Part of a small language model's weights.
Architecture: rotary positions, attention and MLP in parallel.
Training: a variant of Muon for these matrices, 699M tokens, 5332 steps.
MLP neurons of a small language model. Each row is named by its layer, matrix (up: input weights) and neuron, and shows model dimensions 128-255. Each number is 200 + 20 x the weight over its row's rms, rounded and kept within 0 to 999.
Before each neuron's rows, "fires on" lists the tokens most often at its 100 highest values on Wikipedia text that the model never trained on.

fires on: ",", " time", " so"
L3.up1065,191,219,246,240,212,210,171,222,190,198,158,186,203,183,194,198,160,224,196,239,180,209,194,175,209,205,153,156,196,227,204,199,194,227,219,231,184,197,221,204,188,183,208,193,214,204,202,216,231,198,218,224,199,199,211,182,246,186,193,244,207,187,177,185,181,192,187,209,186,200,201,210,215,190,180,199,194,181,174,204,203,178,189,211,196,225,185,195,177,226,204,190,218,224,205,219,206,217,191,219,210,229,214,201,195,197,196,181,224,203,250,170,228,202,209,201,182,179,217,246,165,168,150,168,214,175,203,190

fires on: "ail", "ice", "ro", "ion", "y", "ve"
L2.up1030,184,187,210,170,179,180,167,217,167,196,203,182,196,199,218,189,205,192,190,171,198,147,198,215,181,243,214,185,222,210,200,219,209,200,206,173,199,209,191,209,157,191,215,213,219,197,201,197,171,248,178,204,224,222,203,181,235,215,178,216,206,164,203,196,200,185,250,192,204,210,219,189,197,176,200,176,180,202,200,229,201,204,201,200,200,235,215,180,183,224,189,202,198,210,201,197,189,224,182,188,219,208,176,200,205,193,213,189,201,173,185,213,185,242,188,173,179,172,201,233,221,191,218,189,200,173,204,165

fires on: " to", " that", ",", "stitut", "ric", "u"
L3.up156,188,229,192,243,191,190,213,191,198,192,163,164,213,170,190,182,170,225,219,187,187,196,211,212,187,240,183,213,198,222,209,185,188,221,187,202,154,225,180,188,191,192,197,176,185,173,222,187,188,238,213,217,203,191,211,189,228,179,223,246,207,185,215,199,186,205,177,193,192,207,211,230,212,202,184,211,213,172,200,202,209,208,195,225,196,191,170,164,217,230,211,191,210,210,189,208,226,202,219,178,216,213,219,216,221,196,199,173,241,222,208,212,201,196,187,204,211,168,213,226,177,196,161,138,203,174,196,177

fires on: ",", "ew", " votes", "ad", "uck", "res"
L3.up981,247,207,211,204,171,212,194,216,191,185,191,196,228,190,240,167,206,217,200,211,177,207,180,198,188,193,184,190,204,185,196,192,193,201,188,213,194,175,185,188,221,199,215,210,233,199,226,193,194,204,226,195,252,199,215,190,217,209,212,218,192,149,207,196,208,182,213,196,234,209,223,204,180,213,219,212,187,178,184,203,190,197,202,239,201,198,186,212,161,247,181,200,241,236,167,192,190,222,167,191,251,216,206,172,202,204,216,225,239,176,186,186,197,182,200,217,182,167,191,195,192,199,139,180,207,178,238,244

fires on: "s", " also", "air", "os", "ip", "act"
L3.up928,235,233,211,164,213,222,206,239,193,169,202,198,192,218,188,195,216,216,171,233,225,199,201,199,192,217,214,192,203,180,210,163,223,231,216,192,205,201,140,176,210,223,189,169,160,216,212,208,195,197,208,187,189,193,196,152,194,232,196,198,189,201,221,232,211,191,191,203,199,212,214,212,168,214,156,191,198,220,203,195,207,181,206,177,196,181,182,193,173,164,225,188,180,172,186,195,184,192,171,206,198,186,201,202,194,181,192,191,195,181,184,224,192,189,217,194,175,212,227,206,235,173,165,194,182,196,203,188

fires on: "e", " Division", " Committee", "an", " Association"
L3.up1206,190,193,189,235,190,234,174,199,229,203,223,195,240,182,165,202,177,198,188,215,210,170,197,200,206,204,209,195,203,199,202,202,214,218,213,227,206,197,213,191,168,182,186,229,194,195,210,171,206,213,205,187,175,177,226,184,176,237,238,177,195,202,184,203,198,208,192,238,204,203,160,202,193,221,184,220,211,194,210,214,192,187,208,179,211,212,222,196,216,198,157,229,166,206,204,202,224,177,189,193,212,211,185,200,164,209,211,241,214,182,156,224,202,189,165,208,185,191,207,242,234,203,211,213,229,208,188,216

fires on: "f", "c", " until", "z", " before", "akes"
L3.up996,185,201,199,214,194,210,184,195,244,216,231,153,195,217,156,189,177,227,247,227,156,236,200,175,172,170,214,198,203,239,203,195,209,229,222,169,189,190,181,180,175,207,213,182,146,168,202,212,205,230,199,195,193,205,201,190,183,177,218,209,219,190,215,220,212,193,212,211,229,189,201,192,211,203,189,218,195,213,254,183,232,206,183,156,184,214,179,199,215,220,201,171,177,233,177,215,192,188,213,188,211,182,211,227,165,176,195,219,210,223,185,226,174,225,189,173,188,222,186,217,181,220,179,189,210,178,221,189

fires on: ".", ".\n\n", ",", " large", ".\"", "\"."
L3.up818,217,212,221,220,192,223,213,164,206,188,236,185,203,231,207,202,186,203,221,198,188,185,213,198,210,210,180,180,231,217,202,213,203,211,204,215,237,210,205,179,176,215,198,169,199,204,224,174,218,179,206,174,227,216,215,163,202,172,222,202,156,184,187,213,209,213,252,217,204,190,192,232,224,184,201,209,199,163,182,210,207,202,173,238,189,216,194,159,196,201,194,222,209,229,215,196,194,191,203,170,194,205,218,191,205,188,221,203,196,245,201,193,203,208,230,232,198,222,200,223,201,210,180,164,234,196,198,227

fires on: "les", "er", "as", "ill", "ock"
L2.up769,211,177,149,218,187,185,198,184,219,203,170,197,181,211,203,205,187,210,230,227,179,185,224,188,192,234,164,219,209,236,184,185,176,179,182,214,193,179,223,193,224,220,167,209,219,188,179,197,190,208,214,208,200,213,221,240,210,200,197,194,218,210,201,211,201,215,217,202,198,185,184,213,203,217,196,207,223,203,170,202,191,196,232,189,205,234,177,176,216,184,262,184,219,212,220,214,216,254,209,203,195,230,190,193,225,213,192,172,212,197,196,227,164,186,174,183,195,208,199,200,163,188,186,199,191,197,178,191

fires on: "os", "es", " Born"
L3.up1204,246,209,168,183,186,213,174,200,180,180,194,235,215,231,210,221,215,186,218,190,211,180,173,197,222,179,176,231,244,224,238,191,199,203,239,192,198,183,163,198,197,209,210,194,223,218,193,229,176,249,193,238,176,211,207,206,197,208,211,189,206,203,189,228,213,193,181,201,214,196,209,162,165,200,224,183,169,212,193,212,203,195,241,201,221,213,186,233,205,172,224,158,187,168,188,238,192,199,225,225,200,182,183,193,203,218,216,183,195,188,178,199,195,185,215,199,176,177,187,196,217,196,165,187,205,205,177,195

fires on: "'", ".", "ing", "ous", "ls", "mark"
L2.up311,171,212,201,190,183,190,216,226,215,226,193,178,223,176,197,198,207,228,185,201,210,186,171,215,177,193,224,216,195,239,201,195,222,187,199,256,206,211,205,196,234,164,197,182,195,209,195,206,192,239,157,194,187,185,204,204,192,218,207,184,197,180,207,230,208,206,173,179,182,221,172,200,175,201,157,155,172,243,203,216,199,164,140,180,180,158,198,176,218,189,208,190,198,200,188,180,187,210,199,212,221,206,205,202,195,188,258,200,185,186,209,221,205,197,189,156,218,200,213,208,207,205,217,161,205,215,181,213

fires on: ".\n\n", ".", "in", "av", ".\""
L2.up824,233,223,216,228,192,234,173,201,165,179,196,181,211,188,205,184,225,187,210,219,145,185,190,169,192,221,166,190,190,216,195,233,252,206,216,174,214,157,189,194,217,197,225,185,210,188,173,195,187,181,175,200,190,217,190,174,197,206,219,246,170,215,196,181,216,197,247,180,167,208,202,159,217,155,231,207,220,180,212,194,203,183,202,218,182,230,221,227,206,216,226,222,207,187,202,224,198,158,169,192,220,205,225,211,191,185,204,197,213,190,251,152,189,231,231,192,217,196,196,217,205,190,216,207,231,213,211,188

fires on: "i", "y", "on", "s", "ro"
L2.up707,208,204,190,194,198,193,204,196,200,189,173,178,204,173,189,194,186,175,221,170,200,187,214,211,204,194,200,215,199,234,219,161,184,224,169,197,208,228,177,209,200,197,169,200,218,190,216,183,174,194,204,221,200,215,210,221,216,197,200,198,208,204,191,215,235,220,205,189,239,212,185,173,179,212,199,199,171,178,228,227,190,193,244,187,201,185,169,183,167,208,220,174,193,263,200,191,220,204,199,191,225,212,212,163,195,166,198,164,202,204,173,203,180,192,201,199,205,214,184,191,244,198,214,172,162,162,185,172

fires on: "ance", ".", "stone", "per", "ters"
L2.up813,210,220,170,197,210,178,177,182,231,194,211,161,199,194,231,197,204,179,172,224,184,218,219,188,222,162,171,193,210,217,209,200,212,185,235,211,184,222,211,254,178,222,189,206,165,181,171,187,224,201,189,221,179,194,170,236,225,199,241,205,184,210,211,233,222,205,200,206,189,201,182,191,186,213,201,178,191,198,227,240,210,184,177,229,183,193,197,214,219,205,189,188,209,208,218,196,188,173,195,199,209,190,166,213,181,186,173,201,167,187,215,214,208,189,156,190,230,195,232,198,224,180,187,173,183,222,204,228

fires on: ","
L3.up199,234,193,221,199,224,231,189,210,220,227,167,164,216,163,190,191,208,231,177,234,191,208,192,230,216,171,168,188,213,202,221,197,224,237,194,173,215,205,220,205,199,197,205,218,192,203,199,196,194,220,226,205,230,167,207,211,170,181,205,205,189,189,190,177,202,194,201,198,186,204,217,207,251,182,211,222,214,214,167,204,173,202,201,202,203,183,157,218,189,193,202,223,204,227,217,235,198,203,190,158,179,230,188,215,227,206,217,179,204,227,210,171,217,206,160,232,185,223,197,267,143,199,170,190,208,181,211,211

fires on: "is", "g", "if", "urs", "il"
L2.up117,173,192,210,209,213,204,216,205,199,200,205,208,178,207,172,211,177,213,161,160,195,184,160,245,230,189,172,209,215,240,226,188,201,188,198,190,185,208,209,207,227,225,217,189,215,181,213,216,192,170,189,183,189,206,174,182,190,187,157,208,193,212,197,198,224,170,244,164,213,222,215,212,193,171,201,216,192,222,177,224,218,212,209,206,196,229,251,178,204,220,200,189,168,230,200,176,169,199,181,195,217,183,184,226,198,192,210,178,188,224,192,203,240,225,191,178,218,206,199,210,177,185,199,173,204,210,198,244

fires on: "id", "et", "on", "y", "ir"
L3.up759,183,134,204,224,220,188,202,194,235,225,165,178,252,190,175,179,179,192,170,212,179,186,209,164,214,216,175,205,220,219,169,216,238,188,223,193,181,217,212,195,213,212,186,231,189,193,164,188,232,204,184,201,171,192,190,181,207,193,207,219,182,193,222,199,212,256,191,183,207,219,199,195,222,178,181,210,214,207,216,179,206,226,202,205,218,221,184,202,194,187,193,183,201,200,213,205,217,181,190,202,223,242,204,191,177,180,173,176,233,216,187,213,214,204,217,181,247,206,221,234,239,194,206,196,200,186,170,195

fires on: "ate", " Division", "ating", "hel", "eg", " according"
L2.up940,170,182,216,195,248,222,179,256,202,166,170,216,239,209,182,205,201,211,254,223,190,212,209,188,225,184,169,214,176,186,204,215,216,174,190,181,194,216,216,196,204,188,209,197,204,206,201,206,230,190,202,257,201,192,196,192,200,231,213,193,184,200,199,184,212,212,211,214,224,222,174,163,210,228,183,252,188,203,195,229,210,200,228,194,201,238,201,223,168,181,188,172,162,176,193,185,201,188,201,192,173,202,221,214,179,232,228,177,203,220,178,216,183,207,227,198,200,222,195,207,168,187,189,221,184,173,215,196

fires on: " leg", " End", " train", " dist", " Fern", " import"
L2.up325,207,207,209,225,188,212,207,192,204,185,223,180,193,196,191,261,221,207,242,210,193,197,213,112,205,212,202,208,194,194,177,219,188,173,207,211,197,240,186,174,199,186,198,153,213,173,176,211,217,209,186,197,245,176,191,177,195,227,224,210,184,194,184,179,169,191,197,235,176,210,222,180,186,196,172,214,204,190,203,207,180,210,173,184,221,201,208,194,208,236,205,212,209,230,153,207,213,211,214,207,175,205,193,237,206,199,195,199,218,222,199,176,205,173,202,165,206,212,191,160,174,205,244,187,209,215,171,220

fires on: "ey", "by", "my", "ire", "rew"
L2.up1111,229,244,214,212,174,220,198,171,193,210,176,202,197,212,174,229,217,189,191,182,201,203,238,202,201,201,200,207,188,199,194,200,184,164,196,197,203,190,183,206,200,173,203,231,197,187,207,225,198,215,171,186,197,182,140,213,189,209,211,217,200,190,194,190,237,190,205,223,180,205,180,226,198,204,191,217,160,212,174,215,228,176,223,201,197,226,159,203,184,246,232,183,168,158,201,211,209,189,157,187,180,185,183,170,212,202,233,221,174,159,213,204,200,214,208,177,202,179,209,204,225,204,222,194,240,192,176,227

fires on: "st", "l", "ond", "ost", "ly", "enc"
L2.up999,168,194,182,166,204,195,158,182,208,216,217,202,206,212,186,188,165,195,197,225,241,154,181,224,186,216,219,211,209,214,200,205,241,200,180,184,206,193,205,166,174,197,214,162,205,182,211,197,190,146,209,230,209,194,199,188,197,210,176,240,197,180,162,193,225,205,202,215,152,206,214,189,223,173,215,195,200,206,207,187,247,212,221,220,212,174,183,209,191,200,178,209,211,194,207,198,192,201,220,160,194,207,204,214,199,179,200,185,201,220,227,214,200,186,202,194,218,199,189,206,218,210,248,211,209,229,177,214

fires on: "on", "ing", "ub", "+", "es", "ap"
L2.up336,230,216,163,181,178,227,189,229,188,176,172,214,184,212,193,171,195,201,220,197,189,207,220,215,201,181,198,179,200,224,221,177,196,219,204,221,164,209,188,210,224,201,220,220,200,212,228,199,189,192,171,215,217,189,219,213,181,204,200,207,187,209,179,223,218,214,191,157,219,215,228,226,236,192,172,196,185,175,194,187,194,194,201,205,219,223,151,199,192,174,229,178,212,169,197,202,200,243,236,173,184,208,207,193,159,187,227,209,164,190,201,200,179,208,204,220,177,218,203,183,199,197,225,189,189,200,189,210